From a checkpoint of a small transformer trained on Wikipedia.
Size: 8 layers, width 768, 8 heads of 96, vocabulary 15939, 82M parameters.
Architecture: LayerNorm before each block, biases.
Training: a variant of Adam for these matrices, 7790 steps.
MLP neurons of a small language model. Each row is named by its layer, matrix (up: input weights) and neuron, and shows model dimensions 304-367. Each number is 200 + 20 x the weight over its row's rms, rounded and kept within 0 to 999.
After each neuron's rows, "fires in" lists the words (lower case) most often at its 100 highest values on Wikipedia text that the model never trained on.

L5.up2649,194,193,191,214,184,204,181,214,180,185,157,215,207,168,210,201,219,195,200,191,180,233,208,200,185,189,203,214,164,220,174,216,167,169,183,182,164,212,179,205,202,154,192,188,177,229,215,199,186,234,174,199,196,170,183,193,217,204,189,167,208,180,240,205
fires in: "with", "as"

L5.up2341,191,184,187,181,216,177,196,223,169,218,175,227,193,219,240,229,196,195,178,188,208,195,170,192,200,191,215,182,240,192,199,192,196,185,166,208,209,184,198,222,194,198,231,206,183,214,214,181,186,186,191,208,213,204,208,182,210,191,197,197,218,228,227,154
fires in: "team", "candidate", "party", "title", "name"

L5.up981,216,232,182,217,181,215,219,216,217,220,193,192,192,175,203,202,179,208,234,194,193,234,199,215,189,177,225,202,228,199,211,213,187,197,196,177,189,181,191,205,201,231,207,196,218,225,221,203,184,191,210,233,185,216,215,155,181,206,204,251,235,190,196,229
fires in: "of", "have", "6"

L5.up846,214,182,191,209,213,194,203,207,196,202,197,215,184,189,219,191,184,189,192,217,197,219,220,216,173,201,205,236,214,179,134,199,204,180,213,177,208,204,208,207,165,173,201,193,195,189,191,233,171,199,204,208,192,196,173,222,166,160,188,199,232,216,175,205
fires in: "of", "for"

L5.up2086,217,206,200,161,212,188,186,174,200,211,193,223,207,224,209,182,205,192,205,175,205,199,220,186,206,176,180,201,196,193,172,152,213,173,201,215,205,201,176,212,220,193,258,197,197,240,198,259,214,186,197,217,199,189,197,202,225,197,209,176,216,174,188,182
fires in: "of", "in"

L5.up2631,212,212,213,200,184,184,206,178,207,184,180,201,226,163,193,237,210,219,202,194,214,187,220,194,162,181,172,166,219,182,179,223,205,192,162,192,181,163,191,218,192,168,212,178,171,218,220,276,199,188,177,209,185,159,233,184,214,187,202,205,191,199,201,180
fires in: "to", "in", "with", "this"

L5.up1476,241,176,196,211,198,198,200,191,199,156,173,189,168,201,192,183,214,191,189,199,160,194,193,200,235,181,192,194,242,197,202,209,191,189,195,189,213,192,173,195,190,176,201,205,201,211,167,205,162,215,170,199,244,208,203,196,172,245,220,228,229,173,196,237
fires in: "had", "have", "hellion", "who", "having"

L5.up976,215,192,212,204,227,176,208,212,230,207,216,187,227,183,183,182,217,196,191,202,205,196,203,170,191,196,197,201,209,204,207,184,200,205,183,176,205,215,207,224,206,209,169,214,189,219,206,218,201,201,195,234,200,185,212,206,198,198,208,192,198,212,213,172
fires in: "of", "in", "on"

L5.up2799,216,200,203,210,178,177,225,206,199,192,174,239,205,176,223,197,195,194,198,200,177,182,194,250,210,185,176,203,233,181,161,209,201,209,208,208,206,205,193,251,197,217,248,213,207,213,210,222,188,196,192,232,208,229,204,180,183,173,155,212,224,210,223,193
fires in: "to", "not"

L5.up2164,196,233,216,186,180,195,182,205,195,217,181,203,229,169,238,208,171,199,199,181,194,202,185,180,211,197,187,193,219,189,195,182,174,221,208,177,165,192,173,214,228,194,212,214,180,193,214,219,186,194,199,205,213,191,227,201,245,171,206,205,186,213,214,189
fires in: "with", "the", "its", "in", "their", "his"

L5.up1144,200,197,194,199,165,180,204,188,217,192,200,205,183,203,221,243,195,212,260,207,197,181,191,208,197,165,210,209,202,209,185,197,190,193,187,177,227,170,182,212,199,191,234,226,204,197,195,227,174,234,203,248,202,186,219,200,163,206,181,218,234,205,184,230
fires in: "two", "several", "three", "four", "many"

L5.up847,211,218,225,189,222,157,213,171,201,186,211,197,245,192,227,187,206,214,191,185,169,187,211,198,180,196,216,196,208,177,188,195,183,182,179,230,180,197,198,249,240,225,181,207,196,208,247,216,191,217,204,244,224,198,207,207,189,185,223,208,268,189,207,189
fires in: "has", "made", "had", "is", "have", "began"

L5.up517,240,181,210,210,200,223,167,226,198,181,207,188,171,149,213,222,195,206,197,174,177,192,197,204,175,164,224,219,224,135,199,208,187,198,192,218,206,210,213,204,187,200,194,187,189,202,215,171,194,197,208,229,190,209,203,193,210,203,193,178,205,198,214,194
fires in: "to", "of", "dumerilii", "acuminatum"

L5.up3005,206,245,221,177,167,199,182,157,173,201,191,216,199,176,227,191,198,207,193,179,226,202,218,190,174,231,214,246,189,222,170,186,142,194,193,213,187,219,200,218,185,211,216,183,199,175,221,176,176,183,211,233,205,177,179,191,193,199,169,234,186,227,205,246
fires in: "was", "is", "would", "to"

L5.up87,199,188,199,243,208,222,194,204,241,168,227,214,200,174,179,214,203,175,181,167,226,192,232,196,199,182,176,182,206,196,201,197,219,175,176,196,191,240,162,233,188,177,247,213,237,223,188,171,219,192,202,217,194,162,213,189,218,184,181,210,205,224,193,188
fires in: "that", "and", "the", "which"

L5.up3071,197,214,196,201,205,207,228,177,199,170,174,250,207,180,211,205,207,231,222,191,185,224,194,194,231,203,195,168,223,179,220,155,228,175,206,217,209,187,219,231,217,195,177,209,186,199,200,209,179,262,195,225,197,200,202,198,193,205,149,203,220,205,216,230
fires in: "of", "with"

L5.up573,199,189,196,233,172,180,176,191,207,202,205,233,181,165,216,198,198,206,201,200,180,181,219,220,173,156,164,233,237,194,149,177,186,181,193,205,180,197,172,227,194,165,210,215,215,188,210,180,196,233,207,198,197,209,206,190,212,195,179,192,213,182,200,238
fires in: "to"

L5.up282,200,227,199,194,235,207,194,186,234,214,210,223,189,164,192,194,168,201,190,215,180,188,181,219,214,178,195,201,208,192,190,171,204,221,189,197,198,205,239,225,245,186,190,202,189,194,212,216,179,204,213,166,187,184,171,221,185,192,225,223,212,195,177,187
fires in: "were", "have", "of", "all"

L5.up1193,194,198,195,222,162,191,211,205,193,224,213,230,229,189,210,204,170,208,205,205,222,198,217,211,193,204,171,186,174,194,211,200,158,211,204,178,189,214,205,207,173,180,224,239,177,225,203,185,193,165,202,211,179,213,190,193,173,229,164,206,197,174,211,206
fires in: "of", "the", "to", "all"

L5.up634,204,222,208,168,211,197,203,218,252,228,226,208,185,198,200,178,164,213,200,193,213,203,201,218,166,179,149,188,164,190,176,198,179,226,166,232,203,211,239,218,214,181,203,164,203,214,173,228,185,198,185,191,206,213,201,171,212,215,207,193,202,206,199,183
fires in: "and", "or"

L5.up726,193,210,184,150,181,183,194,214,206,192,207,161,204,220,209,220,233,220,211,192,177,217,185,201,180,161,203,206,205,159,228,208,208,205,197,189,210,181,193,241,188,197,190,166,185,202,197,200,238,187,191,182,219,192,194,197,218,217,203,183,200,199,204,192
fires in: "in", "mi"

L5.up1474,197,210,231,186,159,175,184,177,198,192,180,208,187,192,200,227,180,172,195,185,212,193,193,214,172,159,205,232,256,199,187,191,228,213,190,198,181,191,179,214,184,208,194,196,186,213,199,205,185,216,210,210,182,205,214,203,189,175,207,237,209,242,232,200
fires in: "and"

L5.up1037,188,185,207,170,186,188,203,183,193,176,171,183,190,179,209,208,199,201,220,185,184,227,204,225,192,226,211,202,180,219,199,194,201,186,206,207,215,173,255,224,159,221,229,214,218,189,193,211,174,182,195,226,208,199,156,174,178,232,184,222,223,174,212,190
fires in: "was", "they", "not", "who", "he", "she"

L5.up2085,219,197,210,190,199,194,195,200,181,174,208,183,203,216,226,176,177,181,220,201,172,228,195,211,208,197,246,226,208,179,207,207,187,173,196,207,211,203,177,240,208,194,201,194,230,196,230,205,200,226,198,229,216,201,174,175,217,200,210,221,202,203,216,242
fires in: "and", "on", "with"

L5.up2498,199,212,195,228,182,205,194,217,222,204,215,211,205,195,212,258,186,177,211,176,213,202,186,253,185,172,193,196,232,197,198,209,202,161,191,187,191,186,197,206,187,192,220,196,191,168,209,215,189,228,225,219,191,207,228,184,212,205,195,221,189,186,197,203
fires in: "of", "to", "and"

L5.up826,179,255,230,176,216,171,193,203,197,182,190,193,184,204,205,171,203,193,219,204,226,217,216,208,205,198,180,169,161,213,244,215,201,212,190,208,209,220,252,213,240,224,229,207,179,221,217,196,152,224,194,243,253,217,193,187,180,201,193,165,234,216,221,193
fires in: "by"

L5.up1572,205,210,201,273,198,212,199,216,179,237,211,192,188,195,211,238,190,208,182,194,185,196,204,208,159,216,183,199,186,220,141,214,201,174,187,186,195,215,254,189,187,204,196,237,164,241,199,201,207,208,195,214,212,183,213,196,212,204,159,230,202,218,205,205
fires in: "of", "ozobić"

L5.up960,211,196,203,206,238,177,202,195,205,150,174,191,200,166,189,233,186,208,188,190,224,191,201,237,195,190,178,216,205,160,214,203,174,191,189,209,200,212,165,230,154,190,210,205,222,227,188,178,195,197,202,207,201,158,209,180,204,163,162,218,197,209,222,216
fires in: "and", "or", "2002"

L5.up608,235,193,203,173,176,173,214,194,194,190,221,181,187,174,224,232,211,217,225,192,201,192,189,261,178,178,215,198,196,192,191,221,162,237,183,203,187,211,173,245,239,213,215,218,220,208,185,219,215,193,207,223,205,177,186,159,235,178,217,204,236,184,214,194
fires in: "the", "in", "to", "its", "with", "had"

L5.up2420,193,236,212,203,188,183,234,232,190,200,216,179,231,189,199,232,200,242,193,207,200,181,191,210,181,188,177,197,202,177,214,192,193,186,189,206,193,203,212,242,191,211,171,187,205,244,249,185,201,207,193,172,209,227,168,202,201,223,198,173,177,199,189,206
fires in: "the", "a"

L5.up3048,190,204,189,152,175,201,214,208,186,205,174,188,186,169,207,223,200,198,222,206,199,218,204,211,189,179,182,206,219,194,193,184,204,175,181,185,206,196,183,219,182,177,216,214,208,204,195,219,204,218,195,235,200,185,219,145,193,206,198,183,260,206,204,198
fires in: "9", "7", "4", "6", "5", "3"

L5.up1979,187,201,213,205,203,218,193,191,216,220,196,214,202,159,250,223,181,201,239,188,207,202,247,218,201,211,197,205,170,187,202,180,202,185,188,187,180,203,175,196,237,168,195,208,204,196,173,179,223,215,200,184,209,185,170,196,167,232,204,172,211,186,227,193
fires in: "in", "to", "on"

L5.up563,201,228,201,198,229,178,190,232,192,171,209,206,183,193,208,227,198,202,187,194,202,221,181,218,216,196,179,191,213,212,202,165,221,200,199,204,199,213,201,244,187,214,227,214,166,199,202,184,188,258,195,208,254,191,197,204,221,198,194,199,210,188,219,188
fires in: "the", "it", "from", "a"

L5.up249,202,208,214,187,175,203,183,166,163,182,203,170,239,224,196,182,186,216,213,179,199,227,202,173,196,226,179,190,177,191,222,205,189,172,177,187,206,207,200,206,191,194,208,201,172,199,218,220,171,246,184,197,179,195,209,160,181,210,173,202,181,170,228,174
fires in: "as", "n", "cnn"

L5.up353,201,229,209,188,176,207,216,216,209,220,226,191,263,201,232,203,173,208,184,180,209,228,211,193,180,156,207,195,224,197,210,179,208,222,193,197,213,201,213,225,195,219,203,218,210,204,229,202,206,200,216,201,213,226,174,191,214,239,188,198,199,225,235,169
fires in: "a", "very", "be", "most", "more"

L5.up2887,200,205,192,184,158,182,225,217,180,228,181,182,235,235,220,200,175,203,206,202,183,199,164,212,215,183,222,216,202,228,201,197,148,208,190,234,218,219,229,253,187,183,177,208,242,206,207,224,189,181,215,224,213,205,191,169,170,231,208,183,225,233,191,203
fires in: "a", "for", "to", "with", "serve", "make"

L5.up1872,199,210,191,201,194,221,208,204,180,222,159,186,196,175,185,191,200,206,259,204,181,203,170,225,217,148,206,220,217,208,155,201,213,193,208,175,237,211,196,212,185,166,206,232,192,178,166,182,193,232,221,266,209,202,211,187,199,214,171,181,216,201,207,209
fires in: "3", "5", "4", "2", "6", "9"

L5.up2810,216,210,197,178,191,204,200,177,171,203,219,221,202,183,219,169,181,213,183,198,193,191,211,202,229,178,165,217,179,190,206,186,181,209,192,232,166,166,185,206,206,231,194,223,221,199,186,206,205,236,198,176,187,186,201,185,196,198,202,215,219,171,181,200
fires in: "has", "have", "had", "not", "also"

L5.up2657,227,172,192,185,188,190,177,221,163,192,185,218,180,192,210,201,210,199,207,188,155,216,167,210,176,194,185,209,241,217,180,191,190,196,192,186,171,199,179,210,217,189,195,175,190,231,234,197,192,229,219,212,188,170,182,208,208,220,215,204,213,209,221,175
fires in: "the", "to", "of", "with", "as", "in"

L5.up2645,172,211,196,200,197,199,218,227,223,213,193,203,190,189,194,190,204,185,246,208,190,184,197,249,193,166,184,220,193,198,208,182,220,220,190,179,211,191,179,212,208,199,196,192,213,213,216,237,213,170,217,222,190,221,206,209,250,194,203,182,185,204,216,171
fires in: "of", "on"

L5.up952,189,202,207,178,219,188,176,216,176,194,194,187,172,249,195,167,192,223,208,193,243,198,201,169,198,189,219,243,193,195,189,206,196,177,206,182,203,211,217,212,191,176,220,180,204,181,226,180,222,241,206,227,192,229,200,194,198,224,179,216,226,202,224,177
fires in: "by", "of"